{"hidden_act": "swiglu", "rope_theta": 10000.0, "rope_fraction": 1.0, "attn_scale": 0.125, "bias": "none", "init_std_down": 0.0, "optimizer": "muon_variant", "lr_mult_o": 2.0, "lr_head": 0.0102, "schedule": "wsd", "max_steps": 3689}
MLP neurons of a small language model. Each row is named by its layer, matrix (gate and up: input weights) and neuron, and shows model dimensions 160-287. Each number is 50 + 15 x the weight over its row's rms, rounded and kept within 0 to 99. A neuron's up and down rows have the sign that makes its largest values positive.
After each neuron's rows, "fires on" lists the tokens most often at its 100 highest values on Wikipedia text that the model never trained on.

L12.gate361:51 63 46 70 71 44 35 13 60 61 34 43 59 60 49 26 43 70 36 51 74 60 43 59 54 48 63 24 38 41 61 33 65 48 30 35 81 45 50 60 56 44 60 44 51 80 36 61 58 55 48 55 46 59 60 74 48 42 48 45 73 33 56 34 22 35 71 48 56 69 30 64 55 46 44 39 47 70 52 29 55 71 49 57 67 37 44 56 32 56 49 83 68 72 88 27 68 59 54 28 57 65 59 59 66 62 38 70 19 47 18 49 43 60 52 64 37 77 52 31 39 42 41 57 72 53 69 24
L12.up361:71 42 61 41 59 32 54 45 45 52 64 42 58 37 21 41 75 81 56 52 69 52 43 43 61 72 57 33 66 30 38 47 41 65 28 60 43 30 54 79 77 90 53 50 86 72 55 60 59 44 50 54 61 73 44 35 64 87 28 36 56 46 76 55 18 71 52 41 27 63 19 39 33 64 79 39 53 47 54 60 28 11 55 67 42 43 45 50 55 33 50 59 43 58 20 80 44 35 62 52 36 67 49 33 65 55 58 62 58 64 69 37 50 47 64 55 51 45 46 47 56 07 33 37 42 75 70 47
fires on: ";", " |", ":", " spent"

L10.gate689:99 52 76 55 62 77 48 41 73 50 70 58 65 74 48 36 52 54 16 58 57 50 39 54 50 40 73 49 51 66 53 66 48 76 48 71 55 66 47 15 53 91 62 43 53 61 66 70 59 47 49 76 27 29 45 66 47 43 53 38 49 51 29 31 41 31 55 41 46 71 70 61 31 43 46 08 34 62 44 47 37 38 56 55 50 66 56 29 56 42 36 58 25 61 40 57 55 59 46 66 49 62 16 54 66 48 48 61 41 58 19 81 59 38 35 51 53 42 36 33 46 55 62 62 49 37 55 50
L10.up689:60 34 70 65 31 42 99 41 53 73 48 36 38 85 55 42 30 30 50 71 63 45 79 44 57 61 63 46 67 29 71 33 33 42 59 57 40 38 65 38 45 43 49 32 49 38 43 51 52 44 54 62 51 24 40 55 57 38 56 23 36 42 51 43 44 67 42 35 76 41 63 47 60 54 60 51 51 47 46 99 35 56 44 45 72 53 40 55 68 10 52 65 31 42 36 35 76 28 29 66 55 40 24 72 53 50 48 40 51 39 40 47 49 55 63 42 48 73 63 53 45 35 44 23 40 60 67 44
fires on: " was", " became", " become", " began", " as"

L11.gate232:50 45 57 63 18 48 48 57 79 53 40 67 36 40 25 55 42 55 61 54 43 48 45 52 57 70 60 44 64 37 95 46 31 70 20 67 42 62 60 40 22 67 68 78 29 39 44 56 71 48 29 23 59 35 54 42 33 97 43 60 54 51 45 55 54 55 29 37 46 94 48 39 60 25 58 54 49 38 26 35 36 60 62 32 44 33 52 51 62 76 35 73 74 66 46 51 40 36 25 57 64 31 46 57 71 42 45 68 57 54 70 47 71 73 44 40 33 45 72 44 55 41 54 55 20 45 39 32
L11.up232:40 38 60 25 21 32 69 54 59 70 45 39 45 80 47 30 49 67 38 78 35 53 49 48 43 26 42 69 77 34 57 46 60 47 88 37 29 44 44 42 57 74 45 54 37 50 50 38 56 49 50 47 79 44 29 39 35 52 35 47 33 60 42 45 16 72 30 16 29 55 22 77 38 65 42 39 40 67 37 39 65 38 56 46 41 59 78 41 48 55 63 57 49 62 52 75 72 33 41 51 30 35 76 41 81 24 54 47 34 58 65 31 69 44 34 64 56 57 67 64 37 59 27 59 56 61 52 42
fires on: " |", ";"

L7.gate245:37 49 37 82 31 33 82 72 61 47 36 66 25 61 58 29 78 36 57 48 60 58 45 46 34 66 42 50 48 52 25 33 43 63 29 37 37 35 55 58 23 58 35 44 49 54 31 35 39 23 30 54 54 61 36 39 55 34 67 70 28 36 43 79 43 84 57 17 59 54 71 40 43 68 57 51 56 27 60 40 70 49 27 30 31 86 49 37 56 18 40 54 67 39 56 55 48 59 36 36 47 38 66 40 41 98 67 51 52 37 79 61 50 52 46 69 56 47 66 34 50 68 68 33 26 44 57 81
L7.up245:54 42 62 47 80 39 99 61 44 35 24 55 36 63 49 67 38 69 33 69 52 52 37 56 31 36 55 42 47 17 40 42 42 74 39 41 67 56 63 18 25 53 58 59 41 53 52 38 57 29 74 51 46 34 41 51 92 52 46 46 68 49 63 40 60 50 26 28 69 48 37 43 47 60 64 45 58 47 29 64 75 56 53 50 41 99 23 27 59 42 69 44 57 42 84 62 36 35 32 40 63 51 53 37 49 37 39 31 40 26 54 40 65 37 35 58 26 57 49 49 45 45 55 39 22 62 45 46
fires on: " |", ".", "\n", " also"

L11.gate734:46 62 41 56 63 33 65 20 60 62 24 28 68 49 39 81 55 43 28 64 57 67 60 50 31 35 48 43 49 56 06 36 65 54 44 51 64 48 50 41 58 63 37 41 44 48 40 78 65 58 42 53 29 71 49 60 59 46 49 44 52 00 32 77 55 45 33 42 50 51 39 43 74 49 57 51 41 55 63 31 66 44 48 53 55 62 52 77 54 71 68 54 24 38 14 24 57 55 64 38 34 44 56 24 50 51 39 41 17 50 09 56 44 37 56 35 17 67 46 19 19 56 52 47 39 47 46 50
L11.up734:41 47 62 50 78 48 34 50 47 78 22 30 72 49 71 55 20 55 43 40 40 67 66 70 45 37 46 75 64 78 51 26 35 37 74 67 50 33 44 49 34 65 30 67 31 39 46 42 46 62 43 36 61 49 54 65 48 68 23 47 46 24 35 82 42 54 57 42 21 53 59 38 68 67 58 63 48 55 53 22 49 61 31 50 52 52 58 53 52 34 57 45 49 42 42 34 63 66 60 50 47 73 46 51 68 50 55 66 70 60 61 47 46 27 66 63 39 62 00 35 28 52 48 36 45 61 40 32
fires on: "On", " on", " –", " On", "born", ","

L10.gate71:37 79 45 46 61 49 40 84 76 28 65 42 67 32 60 57 60 40 40 29 18 46 51 46 27 40 61 56 45 65 55 31 58 50 65 33 41 50 57 65 55 43 38 70 61 41 55 44 77 62 61 22 40 51 19 44 39 72 34 43 56 42 46 21 41 41 33 25 53 62 26 46 64 46 34 68 73 59 32 48 45 62 52 50 49 70 57 54 47 77 51 34 52 53 36 28 65 49 43 61 29 45 39 65 71 52 33 47 80 47 58 68 60 22 42 56 56 55 20 20 50 70 47 49 45 70 37 49
L10.up71:63 47 64 50 41 34 76 53 46 59 36 65 54 49 65 70 53 48 60 77 28 52 41 58 18 11 27 50 32 48 38 60 55 76 93 58 59 56 64 50 64 63 43 62 28 47 43 56 41 51 46 34 48 46 54 55 30 32 79 57 30 53 26 64 56 43 33 58 35 52 50 24 59 43 67 62 33 46 70 50 42 79 37 59 32 71 60 49 46 57 47 58 35 26 67 42 56 46 71 68 49 51 79 36 58 73 48 64 45 29 45 61 38 12 65 75 43 50 16 62 44 36 47 45 61 63 53 49
fires on: " and", " of", "On", " On", ",", " on"

L10.gate537:63 80 50 50 42 58 61 54 50 32 47 31 56 58 53 59 59 59 46 73 74 53 40 92 44 78 57 33 29 64 59 71 64 51 41 34 21 31 15 60 51 41 46 63 17 38 51 67 47 70 58 65 52 60 57 34 42 54 65 42 74 43 36 57 51 46 38 48 72 83 42 43 60 76 74 25 26 26 52 55 57 37 70 72 45 68 64 48 60 68 52 43 72 59 47 43 38 62 51 34 49 26 43 58 67 61 54 59 37 63 66 60 30 56 47 84 57 28 54 26 21 09 06 23 42 51 53 34
L10.up537:54 62 48 42 64 25 51 18 48 52 53 67 61 66 67 47 57 36 33 17 48 57 51 71 67 22 53 46 57 53 56 68 85 67 55 20 59 32 62 56 57 54 51 78 36 16 71 53 71 64 44 32 37 76 53 62 55 67 58 44 56 53 39 56 55 44 31 52 42 79 46 65 60 62 65 41 36 38 53 90 51 24 52 58 42 63 48 13 46 55 57 46 25 78 37 70 79 56 46 24 61 50 69 37 40 40 63 48 44 79 68 58 45 47 65 48 61 34 35 21 72 68 40 19 40 72 56 21
fires on: "\n", " /", " on"

L10.gate666:50 56 39 64 46 24 47 33 26 54 28 15 42 65 48 50 73 29 46 54 59 53 29 90 32 43 45 60 46 49 47 63 43 55 58 51 46 26 68 37 84 45 34 73 53 46 33 41 47 35 49 35 53 55 66 51 69 32 85 93 55 26 56 58 36 52 47 43 42 82 81 66 69 57 55 56 54 59 48 46 55 50 39 47 67 33 49 37 50 56 47 56 55 58 44 32 53 70 61 46 35 49 56 41 62 61 57 38 35 62 18 69 41 51 62 59 72 51 59 54 46 61 35 20 51 27 86 60
L10.up666:38 37 70 55 61 59 52 48 53 81 25 36 62 65 50 51 63 24 34 59 61 56 56 65 46 31 83 36 90 42 28 54 54 51 37 84 75 79 45 50 62 58 42 47 72 51 67 48 42 46 54 74 36 48 32 49 66 69 22 50 41 43 40 29 33 98 25 47 47 65 86 71 38 65 64 57 26 69 48 72 48 31 50 22 49 49 46 71 58 69 46 41 34 52 61 50 71 63 51 45 56 42 34 52 74 32 50 99 52 67 47 56 43 34 78 49 64 61 47 15 60 55 46 41 40 39 59 72
fires on: ",", ".", "),", " –", ";", ")."

L9.gate510:63 43 56 73 59 53 40 61 59 50 45 44 54 76 48 61 47 42 70 39 45 53 73 47 31 54 67 26 50 62 52 61 24 39 51 59 59 74 51 56 60 54 54 89 81 44 52 45 64 61 52 45 47 92 59 76 46 37 43 33 49 26 57 57 50 66 40 74 36 35 29 41 60 51 59 34 56 30 28 51 13 73 30 64 43 56 68 33 31 77 65 53 48 54 51 23 58 47 46 29 57 32 46 61 55 30 42 52 40 22 34 43 73 46 40 64 51 34 60 52 70 57 63 49 37 68 46 39
L9.up510:71 76 39 65 74 72 57 40 46 41 39 37 23 60 49 57 84 50 46 42 18 67 43 45 54 42 82 60 51 32 66 52 63 37 48 53 44 55 51 43 25 48 26 48 44 53 32 60 62 79 29 42 41 48 41 46 69 41 48 44 47 44 47 56 36 38 29 62 67 44 39 34 52 56 52 49 63 34 38 41 60 34 69 53 41 46 47 45 52 54 48 51 22 73 47 22 42 45 55 07 67 60 66 32 55 72 54 31 45 44 71 37 78 21 58 28 40 54 52 49 51 73 80 63 62 75 42 68
fires on: " |", "\n", " ==", "==", " \"", "."

L9.gate512:48 65 43 62 45 29 67 51 59 51 13 29 63 48 17 42 53 69 62 55 53 69 33 57 34 24 67 37 38 46 52 34 64 34 50 49 84 55 45 47 56 40 40 45 34 47 29 59 53 40 38 52 78 51 40 25 57 72 48 36 61 69 63 24 36 44 46 26 61 95 73 20 50 32 42 57 45 45 46 30 67 44 62 63 32 49 52 74 59 70 59 71 33 71 38 27 44 56 62 44 65 30 31 48 88 65 51 91 39 45 45 44 48 38 40 37 78 84 60 52 31 39 48 43 58 33 19 17
L9.up512:31 62 33 53 58 54 59 93 52 30 46 32 53 66 66 43 45 21 78 47 64 34 49 69 50 42 56 61 57 52 70 61 37 57 69 80 70 30 47 86 41 35 61 31 65 42 38 54 49 14 43 41 42 63 44 38 44 48 68 64 38 33 51 67 34 69 54 40 23 35 39 54 31 59 59 55 51 54 54 62 40 42 40 55 63 53 43 59 63 50 41 48 49 72 32 57 73 54 48 44 72 61 57 56 63 64 64 55 28 60 58 43 38 55 50 37 95 45 58 54 34 27 37 52 46 57 65 62
fires on: "\n", " |", ";", ","

L12.gate664:23 70 51 61 45 64 40 26 53 54 67 40 29 55 43 47 41 35 58 57 31 41 46 42 47 57 53 45 47 33 64 75 32 19 26 66 62 56 34 84 47 69 63 60 19 68 40 71 59 35 48 27 64 83 51 51 68 68 33 47 55 52 57 53 66 24 50 43 52 53 43 37 45 79 47 71 56 68 60 41 43 63 31 46 44 62 67 56 45 58 53 63 59 60 76 49 26 47 47 41 46 58 38 37 85 58 67 67 51 36 45 60 69 49 72 59 84 27 33 29 55 33 48 20 24 41 49 33
L12.up664:16 38 55 56 49 51 49 58 60 55 42 21 69 62 74 56 63 46 51 32 64 63 59 30 59 49 36 87 80 50 48 47 68 40 69 70 56 69 22 74 53 72 59 56 44 44 47 42 26 79 54 62 58 33 69 98 51 48 67 54 40 70 33 48 49 72 49 25 11 65 50 40 73 61 35 62 49 63 56 46 65 42 51 60 42 70 44 45 41 70 61 70 35 47 41 85 45 67 56 51 59 67 50 51 49 28 52 50 33 46 57 55 44 61 43 49 56 58 43 55 62 44 52 94 29 58 52 67
fires on: " |", ";"

L11.gate704:52 60 53 24 51 33 73 58 56 51 41 75 73 40 19 18 57 55 53 67 63 75 40 58 47 43 35 61 27 56 35 63 46 51 45 56 59 78 33 40 33 41 49 51 45 22 25 57 77 57 46 64 43 28 30 49 35 35 22 69 64 51 47 53 26 63 33 50 53 44 52 38 43 77 41 55 51 44 42 53 46 59 59 57 52 58 63 55 40 51 16 49 53 41 49 35 59 33 40 60 66 37 70 37 40 54 40 33 53 28 59 50 30 34 48 73 85 58 60 83 55 38 45 54 47 64 42 49
L11.up704:53 54 59 50 58 43 43 33 23 61 41 33 53 57 16 43 46 79 72 46 49 48 75 36 64 52 44 47 38 41 58 50 43 61 57 66 37 61 33 62 60 56 58 59 50 71 68 36 43 45 56 72 63 88 51 52 37 81 32 43 43 51 39 69 17 65 37 48 04 58 29 54 18 49 39 54 61 48 22 44 63 29 49 40 60 71 33 66 58 46 46 44 50 67 56 49 51 33 67 38 53 57 40 67 70 67 76 59 67 43 64 65 53 65 30 37 76 48 51 36 43 43 52 32 56 46 49 47
fires on: " |", ":", "=", "|", " 1998"

L4.gate108:65 81 46 62 43 56 85 27 76 56 29 49 72 69 33 57 82 57 51 71 40 53 63 64 82 23 54 44 44 53 51 58 58 68 35 30 36 57 42 58 42 65 46 65 48 69 63 50 57 50 42 89 39 57 50 37 54 41 77 55 72 61 51 64 50 50 66 51 58 43 46 44 63 38 67 41 41 59 41 51 26 24 39 34 61 52 57 52 63 70 49 43 65 38 30 55 43 28 00 39 39 38 71 46 29 68 49 48 74 81 49 49 69 41 49 52 80 50 73 27 60 50 30 58 51 60 47 31
L4.up108:41 52 84 41 72 45 62 36 42 85 47 38 62 77 70 47 37 33 60 45 60 60 57 42 40 52 57 54 55 88 25 52 40 66 47 75 42 43 49 53 48 42 68 36 38 67 57 76 38 59 58 38 46 55 38 55 70 42 51 50 50 46 76 53 60 48 31 72 44 74 51 42 30 48 52 84 58 41 37 76 71 32 86 33 64 81 50 48 67 33 64 69 67 49 48 73 62 52 51 18 60 67 53 63 54 46 64 33 74 45 53 68 68 62 64 43 76 50 54 67 53 56 32 46 49 27 47 22
fires on: "\n", "ed", " in", " time", " 6", " for"

L5.gate892:36 23 40 67 44 58 58 41 39 54 62 73 37 55 49 45 35 33 17 50 55 58 51 55 31 71 61 39 31 63 58 44 28 63 65 66 84 76 55 66 52 37 58 60 39 51 01 77 60 58 46 55 61 67 47 20 61 40 55 72 49 42 59 10 42 26 29 54 47 41 41 38 37 30 64 56 76 52 16 42 47 51 64 24 31 55 46 44 54 76 54 47 35 37 50 52 46 60 92 30 61 42 35 48 34 33 26 78 56 52 62 36 66 47 20 75 58 58 36 67 38 36 61 52 63 71 62 54
L5.up892:38 68 69 55 29 68 57 48 52 56 64 61 40 39 58 39 38 56 55 59 28 65 73 43 54 43 40 43 31 56 83 38 40 22 58 39 86 48 70 50 45 46 67 57 50 30 52 39 44 54 11 50 17 77 60 56 48 37 42 29 56 41 43 31 37 45 57 43 78 38 69 58 45 56 63 34 55 40 30 33 42 58 33 33 55 43 60 42 71 71 33 44 52 31 20 51 53 57 84 34 57 28 52 59 47 66 73 54 51 60 55 37 45 65 41 43 36 46 45 68 44 69 39 52 54 21 55 40
fires on: " the", " January", " February", " October", " November"

L4.gate223:47 63 69 62 63 62 47 33 52 38 15 36 60 66 69 29 49 55 56 47 52 60 44 42 45 38 54 48 12 68 46 45 45 19 43 73 25 56 71 39 64 68 41 60 35 46 44 55 85 34 53 64 44 32 59 85 69 60 51 86 50 20 63 55 26 48 55 54 53 60 24 61 54 58 53 40 60 41 37 52 62 69 29 40 45 46 55 39 55 48 54 50 56 87 26 39 46 49 53 24 36 59 50 40 57 63 46 47 44 12 64 48 50 64 32 53 29 36 50 51 59 54 73 67 23 54 62 41
L4.up223:81 51 65 58 65 60 66 48 53 37 57 36 55 78 60 56 60 65 52 35 41 50 53 42 33 66 71 56 54 40 49 48 21 61 50 75 41 58 51 48 55 32 70 64 42 60 27 33 48 42 36 58 53 50 57 63 58 32 55 59 52 29 39 28 35 51 46 47 49 51 22 28 42 77 53 30 99 46 44 83 53 48 53 51 65 74 26 35 33 57 82 70 66 60 69 40 46 73 34 42 76 34 41 69 57 38 61 43 26 38 32 31 47 39 39 51 57 42 54 47 57 82 46 31 36 69 28 50
fires on: "\n", "|", " time"

L12.gate207:36 59 46 46 72 47 29 56 45 56 61 42 66 56 31 35 21 37 34 55 47 48 63 42 65 65 64 24 23 33 62 54 43 61 44 96 61 64 51 30 46 03 31 35 52 45 49 40 39 51 42 22 39 42 31 41 61 20 58 69 34 54 57 38 50 36 51 39 72 51 49 51 39 49 20 47 46 45 56 33 66 59 70 71 61 67 41 48 71 38 29 45 63 69 73 45 31 26 61 63 53 72 50 47 57 42 51 56 33 67 40 58 80 35 67 35 35 85 62 46 45 50 55 32 46 56 36 53
L12.up207:58 50 38 34 39 29 54 45 39 62 20 50 39 66 65 22 54 62 60 66 34 38 63 47 55 42 50 56 76 37 36 72 56 25 72 45 74 75 85 36 63 36 49 50 46 53 56 36 32 74 28 73 41 34 62 48 75 53 30 39 39 56 64 58 57 60 63 40 55 27 67 60 38 43 42 43 49 61 05 35 59 38 38 63 52 62 40 40 74 47 43 65 61 50 51 35 39 53 68 43 44 74 68 38 47 65 76 41 40 56 69 82 54 48 42 40 29 51 43 58 50 47 79 62 49 64 45 61
fires on: "\n"

L11.gate379:51 62 54 30 48 63 54 83 45 57 63 22 34 49 58 47 70 44 69 58 53 48 48 27 32 41 58 49 36 44 62 46 52 71 28 59 51 41 47 54 49 45 32 35 53 68 56 56 41 48 59 31 31 51 26 31 38 56 40 77 60 44 65 54 62 54 49 31 44 62 72 55 35 31 72 44 53 33 50 59 71 64 46 45 68 42 59 49 33 40 25 56 51 56 57 21 85 52 50 45 68 37 45 28 27 54 38 66 51 63 42 32 49 52 48 88 70 73 60 60 39 53 59 57 50 31 40 63
L11.up379:38 41 53 49 46 47 44 59 45 57 45 57 52 41 50 19 53 39 64 39 78 67 58 45 57 54 29 48 63 35 43 19 53 55 24 39 55 49 51 62 68 88 34 43 45 41 65 67 51 48 55 20 56 46 57 38 45 52 48 60 57 33 47 29 45 46 67 64 51 89 52 39 86 12 78 60 50 58 39 53 55 37 41 28 50 42 66 61 25 64 62 43 46 42 24 35 91 45 50 65 51 56 64 64 45 53 31 74 71 61 41 31 33 46 22 52 66 28 57 54 70 45 15 40 63 34 58 75
fires on: ",", " in", " |", " the", "In"

L4.gate133:45 65 44 66 60 53 40 07 46 35 66 56 44 35 32 54 68 44 42 26 60 19 38 68 48 63 41 65 18 56 70 49 60 49 47 16 39 31 57 46 46 43 77 34 43 64 52 45 52 38 45 21 78 70 28 76 48 58 31 27 59 66 66 51 11 41 66 57 46 46 51 43 49 33 30 28 37 76 47 50 33 54 42 64 42 37 57 67 67 64 60 50 60 66 43 28 45 56 28 39 43 41 42 35 68 69 70 52 35 54 44 66 52 23 45 45 39 68 63 48 37 46 51 46 51 37 73 43
L4.up133:47 43 71 65 51 34 54 44 44 44 63 41 37 50 62 30 58 47 54 44 57 29 35 69 42 80 53 76 52 30 60 48 71 66 49 48 51 52 68 52 43 66 54 26 73 70 29 25 38 29 29 38 89 57 51 53 57 74 40 60 43 36 58 72 38 53 62 30 58 36 45 63 69 51 69 25 40 47 53 44 30 34 64 59 60 56 38 63 46 64 44 53 60 49 44 40 64 38 57 26 56 47 39 50 58 59 65 40 34 36 33 43 21 39 60 73 38 37 40 48 53 45 29 51 68 80 47 35
fires on: ";", "\n", ":", " released", ","

L6.gate123:37 68 47 48 37 30 85 52 38 29 27 37 66 46 43 31 44 42 40 56 66 49 41 61 86 44 51 39 39 63 55 36 65 40 30 60 38 39 53 44 79 44 41 45 37 45 44 67 46 86 40 63 65 55 36 34 54 18 64 50 46 31 19 76 46 49 51 70 40 62 48 64 33 78 49 66 27 25 69 24 50 44 56 51 61 34 65 36 60 45 60 23 22 53 45 61 57 47 57 46 68 32 60 56 46 55 33 53 22 47 51 40 42 53 96 68 41 45 53 26 48 34 67 56 58 51 50 74
L6.up123:71 67 36 34 46 45 71 56 57 53 41 33 47 39 84 71 32 51 43 43 25 64 54 56 43 33 60 44 34 59 28 53 48 38 46 52 32 38 76 33 57 57 32 30 38 31 56 60 58 86 23 42 44 45 38 39 41 34 52 51 50 53 26 65 73 44 25 54 73 57 34 54 27 47 51 52 63 47 57 61 36 33 58 49 75 56 50 50 63 68 59 56 33 61 49 63 51 43 49 31 40 07 61 56 56 41 42 86 54 65 62 60 55 32 38 42 61 61 64 60 16 53 63 67 39 53 66 68
fires on: ":", " |", " for", " of", "\n", " as"

L11.gate26:52 53 75 34 40 50 33 35 39 38 55 25 41 39 50 47 54 44 66 52 53 43 47 31 39 43 50 52 74 67 35 45 27 68 28 37 20 59 68 56 85 69 48 60 00 57 29 47 71 57 32 39 52 68 64 74 51 45 81 73 48 39 45 55 53 54 80 79 57 59 20 57 45 47 36 36 74 31 61 71 54 19 41 80 53 54 87 44 40 36 72 27 54 64 53 35 56 40 32 60 45 74 46 47 56 57 36 27 18 40 60 37 53 59 43 37 57 48 46 44 53 62 49 39 36 46 52 74
L11.up26:25 68 68 44 58 61 54 49 44 63 67 52 46 84 59 45 67 71 70 01 46 37 56 54 50 57 74 60 58 56 76 51 53 69 58 52 61 65 43 28 53 25 55 61 63 29 47 43 54 60 36 55 40 30 37 56 57 40 59 67 58 34 58 58 45 63 38 50 13 70 51 43 65 78 43 66 64 43 56 51 49 26 48 67 39 61 50 36 35 51 42 25 50 56 53 36 37 59 53 51 39 72 31 43 55 50 58 36 58 52 53 71 77 56 25 43 52 54 49 57 70 51 46 68 57 17 39 79
fires on: "\n", " \"", " '", " ("

L11.gate204:44 36 62 32 66 41 77 36 48 26 34 33 41 70 71 49 46 37 48 40 29 36 49 48 64 54 46 46 70 51 62 38 39 67 63 52 30 32 66 47 38 49 39 40 53 54 24 45 20 70 43 43 45 61 52 42 67 36 46 23 40 50 93 65 58 51 65 64 32 36 45 40 69 44 38 59 53 67 37 73 51 39 58 65 69 45 39 54 52 60 33 51 39 71 51 44 73 61 19 44 59 76 53 28 01 38 31 53 35 65 66 59 64 47 51 31 37 69 47 57 44 56 44 41 53 63 38 64
L11.up204:53 41 48 66 55 56 77 47 42 74 52 40 45 50 25 72 09 49 81 50 29 64 70 51 73 56 52 47 63 79 45 54 57 50 29 69 50 37 22 31 57 61 43 48 49 79 62 59 63 42 77 63 69 49 35 51 27 20 41 21 50 56 32 71 47 56 75 70 48 52 53 47 59 40 58 51 43 66 56 29 56 63 71 42 63 48 46 56 42 49 49 67 56 50 38 41 42 66 39 30 62 64 22 49 42 59 68 50 39 45 30 71 49 65 55 45 41 70 54 51 56 54 47 23 61 66 46 47
fires on: ".", " 1"

L11.gate376:47 56 89 48 35 65 57 33 42 72 74 62 45 51 45 53 47 31 64 50 43 74 48 52 42 87 49 51 75 45 53 53 43 67 52 63 22 63 49 50 73 32 39 58 42 82 62 38 64 74 53 77 50 56 42 50 56 18 48 15 30 81 70 43 60 53 63 51 29 27 55 75 52 14 25 76 45 63 54 64 39 32 46 68 57 81 25 50 58 64 26 54 62 55 51 43 31 52 57 48 48 58 77 55 51 71 66 41 40 68 65 60 63 51 39 49 55 78 46 56 41 58 53 31 53 49 55 57
L11.up376:56 50 71 44 56 56 42 59 45 49 61 51 36 54 52 41 62 28 36 62 59 34 54 53 43 40 43 45 81 67 22 83 31 39 53 31 54 61 39 42 88 67 66 65 76 53 42 68 31 78 52 78 42 36 58 51 49 64 44 61 52 50 61 72 50 60 53 53 26 12 32 66 58 49 66 66 70 46 58 59 69 39 59 36 58 48 14 15 62 52 51 50 49 30 53 75 61 37 60 58 36 63 61 36 49 69 52 52 47 73 81 51 54 37 24 32 74 59 60 70 51 79 43 40 37 69 81 66
fires on: "\n"

L6.gate380:50 49 61 46 35 74 50 57 65 35 42 39 49 46 70 45 41 33 68 89 38 32 40 52 55 50 66 13 50 49 33 48 59 32 54 39 41 13 80 44 41 35 40 34 50 62 74 45 66 52 32 47 55 53 41 62 23 41 47 30 58 77 90 58 41 79 36 73 45 44 35 34 59 72 49 49 63 44 45 53 49 83 37 55 70 71 51 76 56 37 54 67 49 67 72 55 56 63 45 55 48 53 48 35 51 49 72 61 84 53 52 40 79 50 27 56 19 81 47 40 50 50 37 44 57 46 56 41
L6.up380:45 44 83 54 48 69 57 45 54 62 43 38 46 95 41 49 25 51 60 46 44 83 39 48 58 52 39 45 74 41 51 40 44 47 30 50 54 32 54 29 57 56 24 53 66 51 59 42 66 62 41 46 56 97 73 44 64 50 54 35 55 61 64 55 54 50 70 56 53 51 74 70 59 61 41 26 38 51 56 30 57 60 28 27 57 42 37 71 61 67 50 44 66 65 61 58 21 69 50 37 69 52 54 28 60 43 66 41 45 56 41 59 50 69 58 36 62 69 52 62 70 72 34 58 72 18 45 40
fires on: " |", " of", ";", "-", ":", "."

L10.gate255:46 71 31 36 58 66 42 35 62 45 31 48 33 58 24 52 52 54 39 38 55 39 47 43 43 52 41 28 43 38 27 53 58 66 69 57 84 67 56 51 42 50 51 55 43 45 66 79 60 43 56 60 39 57 67 48 42 35 47 51 54 54 29 88 60 59 36 39 58 62 63 45 55 48 37 28 40 33 32 60 25 32 56 52 63 65 46 32 30 53 41 46 35 35 68 34 70 52 50 59 41 53 31 61 68 39 37 56 61 53 77 79 71 59 48 44 59 75 48 60 58 40 48 54 65 69 56 48
L10.up255:66 60 60 53 29 42 66 59 47 74 63 41 56 53 65 64 38 60 28 56 51 79 52 32 53 58 54 51 46 49 39 42 65 79 39 31 39 38 44 38 54 51 29 25 17 44 57 74 42 38 90 41 32 66 39 52 50 31 66 69 26 46 42 84 54 49 63 36 52 45 21 58 78 49 48 65 46 60 32 94 21 44 52 29 57 54 67 49 70 68 67 50 48 57 42 41 81 55 82 65 61 43 54 47 52 36 59 62 80 93 56 36 42 42 58 12 57 55 40 36 43 35 40 49 55 53 30 54
fires on: " of", " was", " as", " following"

L9.gate343:27 59 55 61 43 28 43 35 53 44 56 31 65 55 57 50 56 56 81 63 68 67 41 52 44 57 76 57 26 49 66 45 72 37 20 53 26 57 40 48 35 56 60 56 63 56 54 59 57 38 38 65 44 48 49 39 44 54 38 38 47 51 61 42 74 49 65 26 70 57 69 51 34 50 21 84 56 31 31 23 57 52 40 29 89 21 67 54 61 41 37 51 80 30 53 55 60 45 71 32 62 47 65 50 46 60 40 43 30 48 43 86 50 69 54 71 23 56 38 34 54 50 40 67 46 63 45 30
L9.up343:47 55 54 33 67 09 50 31 62 72 38 31 62 41 50 59 30 35 65 47 44 34 74 53 42 49 54 46 72 55 68 58 61 53 51 24 47 50 55 17 42 59 68 79 47 24 67 41 63 48 64 35 36 52 71 40 50 57 21 50 57 48 58 58 19 60 44 50 31 53 54 81 30 55 49 52 43 29 53 56 46 26 22 40 49 69 51 49 65 47 74 67 32 64 37 43 14 67 46 41 43 63 93 48 61 52 59 63 60 15 48 46 31 57 36 51 38 30 35 52 52 52 36 38 49 50 47 27
fires on: " |", "-", " /", ":", " ("